Part of a small language model's weights.
Size: width 512, 8 heads of 64, MLP 2048 GELU.
Architecture: biases, untied embeddings.
Training: 1196M tokens, 4432 steps.
MLP neurons of a small language model. Each row is named by its layer, matrix (down: output weights) and neuron, and shows model dimensions 170-297. Each number is 128 + 24 x the weight over its row's rms, rounded and kept within 0 to 255.
A block is one neuron, or neurons of one layer that tend to fire together. After each block is what it responds to, as a language model described it from the Wikipedia text at the highest values.

L5.down30 [116 137 148 138 138 138 138 129 103 137 119 123 111  67 143 126 114  89 126  95 155 120 114 125 119 133 132 111 102 158 141 145 133 116 110 145 144 131 104 143 145 116 156 127 142 183 112 120 130 144 114  93 161 143 159  85 117 120 140  88 150 136 133 132 166 158 126 145 132 142 174 124 111 131 102 103 121 107 112 135 118 145 167 117 131  87 143 178 116  74 128 145 123 155 112 146 153 145 136 143 102 105 133 165 157 144 119 137 144 126 107 123 146 150 133 103 134 101 131 118 120 132 164 137 153  87 143  76]
L5.down278 [159 164 126  99 116 131 122 104 100 105 112 134 114  99 146  89 109 126 118 111 123 138  96 172 143 133 157 103 106 102 127 130 109 149 110 120 117 126  77 133 136  99 162 156  68 161 121  98 123 111 124 117 104 112 117 103 128 156 175 109 165 123 119 139 178 151  96 111 132 130  99 123 105 111  98 139 154 123 139 182 154 124 147 134 121 168 130 140  84 125  89 162 121 152 109 146 149 155 129  87 168 124 106 165 152 111 107 159 119 154  99  90 137  91 123 165 125 122 119 120 146 111 140 125  85 131 100 141]
L5.down1586 [169 103 151  75 152 125 162  96 152  96 133 113 129  91 146 123  96 101 141 132 173 141 105 105 144 152 103 155 123  99 122 138 102 103  89 126 150 140 125 131 130 135 154 146 100 137 126 124 153 100  97 150 136 117 139 113 140  96 134 100 139  84 131 160 177 165 116 121 159 105  90 115 141 102 113 138 137 147 134 148 123 111 160 124 146 180 113 121 125 112 101 112 116 145 105 144 108 123 119  93 155 132 140 193 130 135  95 147  96 112  79 126 153 138 144 175 107 115 123 131 159 122 128  94 107 158 177 114]
L5.down1688 [ 97 137 143 132 158 146 131 140 142 132 111 159 140 160  98 142  96 126 150 103 135 122 156 155 117 153 146 116 102 182 130 123 107 138 126 158 132 169 113 128 164 122 134 122 129 145 113 156 125 115 113  98 171 127 122 149 111 104 103  80 106 132 154 142 122 125 139  99 124 140 151 142 146 133 101  46 174 125  85  92 143 106 100 177 144 107 132 128 121  87 139 133  97 116 138 138 176 100 147 147 107 113 115 109 129 133 139 105 112 103 127 131 164 138 146 117 151 138 129 138  59 119 108 150 152 122 127 119]
Late table column separators

L6.down28 [164 128  78 110 105 103 146 114 147 133 137 117 132 166 154 148 127 118 148 116 101  97 115 108 123 120 158 145 108 129 123 132 134 129 158 156 112 113 111 116 143 153  90 158 114 183 116  92 121  85 172 148 102 146 156 152 133  89 141 100 131 127 139 143 135 143 159 155 109 102 117 132 120  86 100 113  95  89 155 122 129 148  88 143 111  82 128 109 140 128 125 103 146  99 130 111 130  73 136 152  92 121 110 139 113 169  99 108 104 129 111 126 107  97 138 126 141 128  97 112  90 156 142 115 101 144 109  87]
L6.down265 [141 140  77 141 136 164  92 144 127 142 133 171  85  96 104 116 126 112 160 119 132 131 169 124 124 129 123 162 150  85 136 177  88 159 162 139 141 139 138 106 128 141 100 120 120 140 102 142 140  88 145 134 159 155 129 155 132 129 149 120 161 102 101 131  83 128 116  94  96 190 113 140 127  86 137 154 108 133  97  95 125 141 121 153 128 180  70 119 202 113 111 119  82 125 108 116 133 126 104 120  91 106 152 131 121 163 135 150 121 171 130  91 111 141 126 124 130 200 111 177 147 137 141 134 127 108 118 131]
L6.down1267 [130 112  94 109 185 108 145  97 141 179 107 130 147 146  97 140 113 153 123 160 117 139 144 108 162 146 114  96 145 149 142 119 129 132 143 143 130 137 156 118 176 132 164 100 110 160 107 176  84 101 152  84 162 171 115  98 127  90 115 145 119  90 108 177 141 133  89 131 141 114 121  91  89 140 171 143 118 136 138 139  90 139 171 113 107 127 143 140 128 147 123 146 152 142 158 125 124  91 103 111 124 157 108 141 100 131 145 115 127 126 101 147 120 114 114 120  88 102 155 136 150 147 139 133 139 110 137  93]
L6.down1524 [146 125 122 108 130 107 131 137 123 138 139 106 136 164 133 111 156 126  95  97 147 105 130  67 134 118  93 126 141 130 143 148 153 118 137 152 129  85 137 104 105 142 125  95 128 165 133 109 170 106 166 117 153  94 165 135  97 100 121 121 139 127 120 136 125 145 159  72 149 116 121 115 110 102 104  77 163 113 116 134  93 149 143 151 127 144 126  67 133 156 106 140 112  82 147  97 158 149 143 116 137  99 186 156  75 148 148 140  87 148 118 117  94 151 121 142 143 133 115 110 167 118 102 144 143 138 114 139]
Mid-name and mid-phrase fragments

L6.down216 [113 147 109  68 101 136  91  93 104 116  96 141 153 157 101 127 104  81 121 131 134 132 107 150 108 105 112 119 158 106 128  90 143 162  98 107 118  77 179  80 137 175 110 134  91 100  98 139 145 157  96 107 137 106 119 154 148 129 137 158 125 140  92  96 167 150  71 140 136  94 160 110 117 117 146 140 158 141 151 124 125 131 124 111  91 169  67 131 142 112 112 123 165  78 109 126 101 125 125 148 106 111 152 109 119 163  97 106  97 124 100 129 162 142 128 161 121 159 105 130  51 165 144 108 120 174 131 168]
L6.down584 [112 149  98 153 101 168  97 153 155 122 179 193 113 160 123 133 136 113 146 125 107 159 119 135 144 117 135 162 151 134 148 139  94 125 170 119 143 124 125 172 140 151 126 138 132 122  99 168 143  95 117 135 140 111 145 130 138 125 147 130 115 108  88 151 133  88 112  93 109 173 154 109 117 164 126 136 150 128  85  96 157 129  84 162 143  90 125 126  87 118 150 122 112 132 126 131 115 166 155 123 117 162 106 130 143 137 150 107 146 130 108 138 152 137 105 131 118 178 161 118  56 109 114 147 119 156 133 133]
L6.down654 [141 161  89 128  77 104 129 128 146 123 137 137 118 123 136 146 124 105 150 160 140 175 157  99 106 177 103 153 117 129 100  91 115 127  99 100 148  96 167 160  86 124 102 158 113 114  79 103 142 113 124  80  82 135 127 153  99 203  84 146  89 151 108 111 144 115 122 197 110  75 116  88 121 132 113 133 150 134 148 121 125 121 147 138 118 136 124 148 112 153 122 124 157 114  89 130 111 160 155 126 168  97 107 122 104 160 101 142 194 106 125 137 130 111 123 137 128 106 159 147  71 128 146 136 100 138 134 163]
L6.down1044 [ 98 111  96 117 177 157 139 129 105 152  94 146 140 135 134 101 144 162 180  98 130 139 111 121 142 138 126 127 120 169 158 113 186 102 109 103 153  96 100  95 141  90  94 130 119 157 138 140 101 159 118 122 110 110 123  99 159 156 118 111 120 132 154 169 168 155 119 110 148  99 142 166 102 126 110 148 118 115  64 159  97 144 120 137  97 136 128 143 167 142 101 138 137 146 132 113 114 100 140 113 142 125 103 132 138 136 118 135  93 142 120 137  95 101 140 119 122 120 140 117 119 141  98 142  89  90 172 155]
Connector after quantity words

L5.down416 [129 138  97 123 147 100  77 145 154 135 108 101 146 133 153 112 147 133 142  77 137  99 132  95 165 139 116 137 134 126 141  85 122 127 127 121 135 155 125 149 130 170 155 143 106 170 115 177 112 138 117 168 147 152 152 108 110 102 155  91 123 135 126 123 146 113 152 139 129 118 135 143 154  98 140  56 109 121 132 137  97 143 126 124 147 153 133 112 108 123 115  97 163 159 138 121 119 130 132 105 179 135 131 109 119 158 107  93  92 161 126 117 142  85  99 131 113 135 152  99 164 154 119 146 104 113 107 128]
L5.down515 [102 193  88 103 135 126 142 124 107 146  98 113 112 156 157 170 123  95 139 124 133 141 115 120 126 139 138 116 175 130 118  81 133 118 134  67  98 116 108 149 133 148 128 181 121 159 111 156 176 103 127 140 120 135 180 121 156 112 105 136 128  88 151  65 143 138 117 138 115 142  78 114 176  86 120  91 114 111  84 148 108 114 127 149 155 126 117 125  76 131 111 156 136 159  97  75 124 180 149 128 139 123 131 134 164 148 140 116 119 144 145 161 116 135 116 120 116 107 109 128 216 120 140 125 139 110 133 128]
L5.down1813 [129 148 108 132 127 115  74  79 139 106 130  78 140 145 135 144 111 128 120 183  99 124 139 106 143 157  61  82 132 126 144 144 117 155 135 143 132  98 148 133 127 102 135 124 112 110  83 130 148 114 150 164 121 161 138 159 164 123 134 123 104 104 152 125  98 141 133 192 145 130 136 110 164 108 139 125 140 125 130 132 105 146  98 135 110 118 130 104 129 155 170 148 154 114 136 129 124 115 116  84 146 162 164 134 137 149 143 115 158 167  91 132 141 115  92  97 153 135 139 132 125  87 114 128 137 122 137 151]
L5.down1874 [146  99 136 137 138 117 126 147 144 102 140 131 184 116 133 113 115 155 157 136 117 140 106 139 139 132 115  91 105 175 155 128 152 135 119  93 103 107 129 145 136 120 114 175 162 107  83 119 128 143 128 141 191 125 143 162 157  70 123 113 145 117 147  83 131 165 128  90 158  98 168  80 112 129 150 116 163 111 156 109 134 153 160 106 130 106 135 138  93 135 153 153 133  71 114 109 146 159 142 125 124 125 121 113 135 122 111 148 123 197 116 135 126 154 134 135 138 148 121 122 166 117 143  77 119  91 145 159]
Media and genre nouns

L9.down1220 [142 160 147  94 145 115 137 135 163 115 115 163  96 176 106 120 143 123 133 150 170 146 142 137 142 196 100 111 146 137 143 110  98 156 144 135 111 101 106  90 122 110 121 139 111 149 117 138 117 135 140  84 104 138 179 152 141 152 166 108 133 168 147 133 149 156 132 144 131 165 129 134 125 136 160 144 144 133 143 125 131 115 120  83 121 111 112 112 180 170 107 163 111 119 148 121 125  94  77 135 112 149 112 103 158 130  85 142 145 125 143 131 147 103  85 116 162 156 145 110 190 152 146 126 128 116 141 137]
Place-name lead-in words

L9.down283 [124  99 103 148 101 125 130  99 121 103 126 116 112 172 155 107  94 142 144 174 135 165 132 142 174 105 123 150 173 147 128  92 106 159 121 108 136 132 136 118  98 112 105 146  88 106 149 150 137  97 110 144 125 166 177 136 152 106 156 114 138 128 122 127 121 148 130 152 151 109 163 117 121  74  74 132 103  72  81 144 147 152 125 106  88 129 110 124 119  99 102  94 120 152 134 103 185 142 116 114 128 100 160 110 158 149 113 139 106 101 136 155 196 109 133 104 126 114 142 117  91 158 168 171 153 131 141 132]
Number-ending table delimiters

L9.down1730 [130 162 120  95  82  81 133 119 104 107 146 164  92 124 128 149 114 192 125 128 114 131 159 119  80 210 121 118 122 125 119 113 167 122 155 145  73 110 155  97 142 147  91 150 103 111 137  99 105 126 132 144 112 108 142 182 130 141 143 149 154 122 143 171 131 124 141 113 101 152 144 112 131 110 101 136  97 107 138 149 143 103 140 146  76 145  79 123 145 140 115 126 135  78  97 174 151 129 180 143 142  90 169 154 111 160 136 156  93 127  95 121 151 155  96 125 141 145 128 120 103 160 134 112 128 121 124 151]
Head nouns of noun phrases

L6.down178 [136 150 135 104 114  78 128 115 138  62 142 134 128 125  95 137 114 156 106  85 168 129 151 124  91  98 137 156  88 118 141  88 126 110 162 128 174 118  99 114 148 114 139 134 130 132 146 116 113 144 142 114 130 107 205  83 138 122 109 154  92 119 118 134 114 130 160 137 127 112 165 101 130 132 131  74 112 164 146 124  93 145 133 147 101 105 119 156 109 130 155 127 190 134 150 142 137 150 114 133 151 110 117 158 108 127 128 112 144 138  91 114 113 122 138 127 151 170 117 120 112 126 123 135  77 125 144 151]
L6.down210 [139 170 166 115 157  95 127 114 138 110 129 151 134 177 113 132 111 130 115 124 169 150 125 166 161 140 107 120 108 134 142  89 109  82 123 164 123 120 117  95 164 114 151 128 130 163 156 166 135  94 145 100 111 145 219 127  97 158 160  89 112 120 146 117 127 133 133 132 116 131 107 128 136 163 139 116 120 137 168 124 133 111  82 121  76 105 143 107 157 119 131 152 115 161 122 161 108 128 104  89 142 117 122 136 142 157 115 139 136 129 129 127 148 155 107 155 139 174 175  94 162 122 141 107 138 129 118 131]
L6.down552 [144 137 147 104 120  93 146  94 145  87 111 114  99 104  93 164 107  85 121 139  71 150 151 140 137 117 140 116 130 132 106 103 192 113 154 106 110 109 117  89 137  72 110 118  92  87  95 118 140 164 143 108 134 119 126 140 137 125 120 110 103 177 150 130 139  85 117 125 117  92 131  97 124 165 137 158 146 115 121 142 124 151 115 143  61 145 106 125 146 142 125 131 139 119 160 151 138 118 136 123 123 126 151 137 134 135 145 131 146 162 110 136  94  98 141 172  88 172 151 132 125 138 134 146 159 111 163 145]
L6.down634 [120 114 104 145 123  90 113 156 119 110 144 155  74 138 128 124 108 125 121 111 125 147 119 100 147 120 129  75 175  94 122 156 156 128 145 144  86 131 123  91 182 115 128  89 105 134  85 167 127 200 122 120 133 142 113 132 128 150 115  98 119 123 114 130 108 120 134 140 140 156 106 124 106 109 156 173 131 158 127 140  95 128  91 202 128 139 161 188 146 181 133  95 109 101 119 173 108  98 120 156 144 122 119  86 129 126 138 133 122 101 140 140 106  84 159 109 162 142 153 121 141  88 129 146 147  99 129 155]
Entity-type description start

L5.down482 [ 96 132 123 128 112 142 157 128 132 151 152 152 104 159 135 161 125 136 164 149  94 114 136 135 125 118 125 145 125 156 114 119 140 130 115 158 136 104 112 131 129 134 153 122 170 172 133 137 130 142 135  84 111 153 108 108  94 160 117 137 129 147 111 116 122  94 215 150 119 144 128 159 149 166 146 163 150 142 128 176 117 147 129 147 143 136 114 125  82 102  69 148  91 133  71 175 148 103 112 134 152 127 124 107 122 125 128 140  87 141 121 161 170 116 157 126 109 131 132 164 167 129 110  96 126 115 136  88]
L5.down1085 [ 97 138 116 148 103 138 122 178 103 170 146 171 117  52 146 100 108 135 128 102 147 110 150 115 126 155 142 129 127 106 135 164 160 161 143  95 126  98 112 102 119 130 121 127 104 161 102 130 122 122 136 130 134 169 159 154 137 132 147 125 113 119 133 155 148 127 153 126 138 113 132 108 138 129 100 116  85 100 102 117 148 159 152 140 131 149 159 141 113 135  95 123 103 134 118 110 127 111 150 127 130 137 122  96 121 156 144 111 106 116 112 154 147 175 152 134 152 123 109 116 105 150 125 132 151 150 113 114]
L5.down1374 [132 116  94 114 112 142 132 151 127  87 156 131 119  88 132 133 141 142 164 111 133 137  76  99 138  93 111  84 134 136 142 158 137 142 120 180  78 153 138 115 134 119 148 112 141  55  99 108 130 108 160 100 145  81 169 124 133 182 132 133 120 177 111 136 119 134 141 159 136 120 110 113 197  93 127 144 181 117 131 116 147 136 143 199 138 118 145 152 140 156 122 162 152 111 149 144 124 120 155  90 125 156 169 104 124 123 116 146 125 144 113 108 151 126 147 119  86 200 115 170 121 103 133 128 155 121 111 126]
L5.down1666 [133 132 106  94 143 160 156 107 129 125 115 149 123 105 121 150 170 138 146 121 120 190 143 135 116 101 138 105 117  89 135 115  98 151 121  85 104  72 137 113 102 150 163 128 107 136  92 112  69 108 107 127 106 176 165 151 122 104 179  84 136 154  83 137 121 129 135 143 117 121 108 143 127 172 101 152 126 129 151 123 153 125 111  88 143  89 125 118 111 142 141 142 112 105 119 132 110 118 127 137 153 116 155 126  85 184 140 136 129 101  77 154 103 168 150 110 130 147 147 148 120 128 124  92  92 113 127 110]
Partitive and possessive "of"

L5.down358 [153  98 156  85 120 133 136 124 112 142  81 191 150 106 127 131  77  92 112 127 136 116 124 120 123 105 125 125 106 151 139 143 115 113 148 139 144 151 146 150 120 106 112 120 125 141 129 116 107 112 106 147 141 156 176 128  99 127 134 118 144  99 123 162 138 134 150 107 137 157 173 124 174  95  90 106 157 103 128 135 126 120 109  90 140 104 102 126 120 106  96  94 148 138 153 110 137 172 132 124 157 143 162 159 139 109 143 151  93 121 137 132  89 167 114 160 125 154 108 111  79 141 108 164 157 142 125 121]
L5.down399 [148 113 163 114 101 116 174 119 111 125 111 127 131 120 115 139 116 135 119 119 162 126 110 154 158 142 130 127 129 134 129 156 155 139  82 187  92 159 103 161 108 158 131 197 106 105 134 140 121 123 110 124  78 118 148 106 150 152  98 142 180 125 145 162 148 119 139  93 126  72 130  96 132 115 142  84 135  84 137 166 117  86 136  96 102 130 121  91  98 106 158  98 161 123 122 108 167 130 139 117 149 147 140 187 134 130 160 162 142 154  91 157 167 133 137 176 114 112 100 124  76 110 106 132 107 172 151 117]
L5.down874 [145 130 148 108 137 166 120 144 113 143 127 128 156 135  76 136 127 113 149 110 129 138  76 107 141 123  97 139 152 137 135 165 198 179 140 164 134 121 112 103  99  84 147 154 157 145 134 146 108 127 118 129 145 129 132  92 104 120 108 126 146 121 165 157 147 108 123 123 115 117 123 133 143 154  97 115 128 149 112 140 142 143 117 127  75 146 137 140 139 115  95 122 126 104  85  85 131  98 151  83 130 117 130 106 151 146 123 105 151 103  99 136 145 109 145 129 144 142  88 142  55 119 131 181 168  99 144 115]
L5.down948 [106  98 131 116 143 138 172  99  73 118 140 133 120 120 129 117 143 142 144 122 146 100 152 115 141 123 102 120 114 104 122 139 120 139 142 104 117 134  92 152  48  99 150 116  98 150 109 110 123 161 143  98 106 139 135 115 150 124 134 170 111  95 132 193 142 114 121 151 111 108 123 155 178 171 122  81 112 115 114  84 110 135 108 107 140 131 175 146 112  67  74 105 157 177 150 141 155 148 127 109 141 123 152 146 106  85 136 121 135 110 139 141 147 159 109 125 163 141 118 107 138 134 143 112 144 117  92 120]
Decimal point in numbers

L6.down212 [153 164 103 158 103 108 119 123  96  96 118 163  95 134 158  87 118 142 129 123 131 150 134 137 123 148 121 136 170 120 150  95  85 141 142 157 126 169 144 116 152 119 144 153 130 115 144 125 116 107 125 153 113 134  84 108 150 139 140 117 158 144 125 122 124  93 117 175 111 167 103 119 120 113 116 104 112 152 111 133 109 148 120  86 126  76 141 140 117 114 144 107 133 154 123 109 104 114 152 127 152 174  98 129 148 128 160 107 104 131 107 154 144 122 119 125  98 105 114 103 116 122 148 165 139  72 121 114]
L6.down1218 [ 95 144 114  93 132  96 108  92  98 130 102 163  76  86 115 111 109 110  97 119 142 101 161 162 119 159  84 136 130 164 144 132 103  84 116 103 116 101 143 147  95  89  96 134 121 135 171 108 143 114 115  90 164 151 124 140 184 115 113 129 100 120 146 141 122 176 176 134 156  97 134 118 112 101 134 185  92 142 107 154 116  97 117 161 110 125 102 134 158 175 118 118 140 128 123 120 108 142 171 109  86 116 150 100  91 144 166 126 140 170 132  66  97 141 133 104 134 165 108 133 163 107  98 122 160 127 135 132]
L6.down1603 [125 145 163 116  84 135 173 117 106 125 123 145 141 150 144 135 108 146 102 118 110  95 113 192  99 155 153  95 153  95 109 106 141 130 158 134 136 163 161 108 124 192 123 120 112 142 137 134  78  93 137 160  89 173 123 129 132 162 116 116 163 173 131 129 123  99 153 121 157 131 101 133 133 135 166 140 125 146 156 106 118  97 146 119 103 145 145 118 162 110 124 122 146 135 123 113 132  90 144 108 141 122 133 156 152 142 130 150 159 151 146 150 108 110 132 133 133 133  95  80 110  95 137  87 131 136 142 178]
L6.down1817 [130 136 158 140 110 106 136 126 101 103 131  79 132 119 125 129 106 130 163 125 134 133 107 101 144 154 132 151 156 121 122 126 120 128 152 137  97 123  84 170 110 120 124 130 130 114 154 110 125 102 102 125  72 161  92 147 131 154 117 142 154 115 160 161 112 154 135 148 148 137 157 117 154  99  89 127 130 102 166 144 143 168 130 130 117 180 109 101 111 115 145 155 151 131  99 129 135 138  84  99 186 153 129 127 132 104 118 178 143 176 129  92 102 137 148 127 113 141 163 107  46 116 125  94 115 119 169 151]
Abstract domain nouns

L5.down772 [108 110 127 132 135 147 154 149 151 118 124 107 146  90 128 140 111 147 131 107 122 120 157 119 134 125 106  74 128 152  97 171 127 107 121 144 171 148 159 117 137 126 121 109 155 139  77 111 126 119 126 106 152  93 175 115 179 118 127 137 139 107 117 153 136 151 130 120 122 133 140 123 102 140  97 107 128 118 115  97 123  98 118  99 145 133 129 118  75 110 165 141 149 133 155 141 137 138 133 143 154 136 102 170 141 123 148 146 146  69 106 149 115 148  96 125 168 114 131 145 133 147 124 108 171 118 113 136]
L5.down837 [123 115 141  81 165 125 170 114 107 116 163 126 141 136 136 184 132 106 115  72 156  99 146 106 142 134 148 168 156 132 117 150 160 145 151 108 178 104 154 136 169 126 122  74 118 118 148  88 145 118 136 166 132 111 104 113 126 166 190 107 118 158 130 137 107 136 149  78 112  90 128  79 137 113 151 128 101 116  90 100 136  94 124 127 159 142 101  84 142  98 130 116 100 129 146 112 161 120 115 137 128 118 152 141 142 128 138 118  84 145 131 120 156 133 166  98 131 103 161 115  46 163 145 165  90 192 150  81]
L5.down971 [105 165 142 106 118 109 133 124 103 143 133 111 111 134 121 109 115 121 119 106 143 147 183 136 115 110 116 173 129 152 131 107 160 163 138  65 188 136 130 135 183 154 140  88 151 146  86 136 158 124 125 133 125 153  72 142  95  85 159 125 134 142 147 139 116 112 163 126 111 101 136 131 144 150  98 143  99 126 179  75 137 128 107 127 164 127 138 146 104 109 125 116 134 129 164 109 109 147 147 105 154 178 185 127 130 120 133 129 115  93 122 134 135 152 129  99 165 149 132 113  64 120 131 122 163 103 134 109]
L5.down1369 [135  66 127  99  67 144 119 115 119 144 144 131 118 163 151 139 122 131 111  84 127 154 137  80  93  83 161 113 157 138 109 142 122  66 130 124 131 101 104  89 127 121 131  89 157 158 114 103 146 114 126 121 154 159 158 159 161 162 152 159 169 109 134 148 134 114 136  88 119 149 144 117 146  98 155 153  93 122 143 111 150 119 120 139 145 176 148 138 141 136  99 129  96 124 118 110 120 133 156 131  82 116 116 122 107 145 109 123 107 129 133 148 138 153 122 127 126 112 105 110 101  84 119 131 131  96  69  97]
Partitive "of" after quantifiers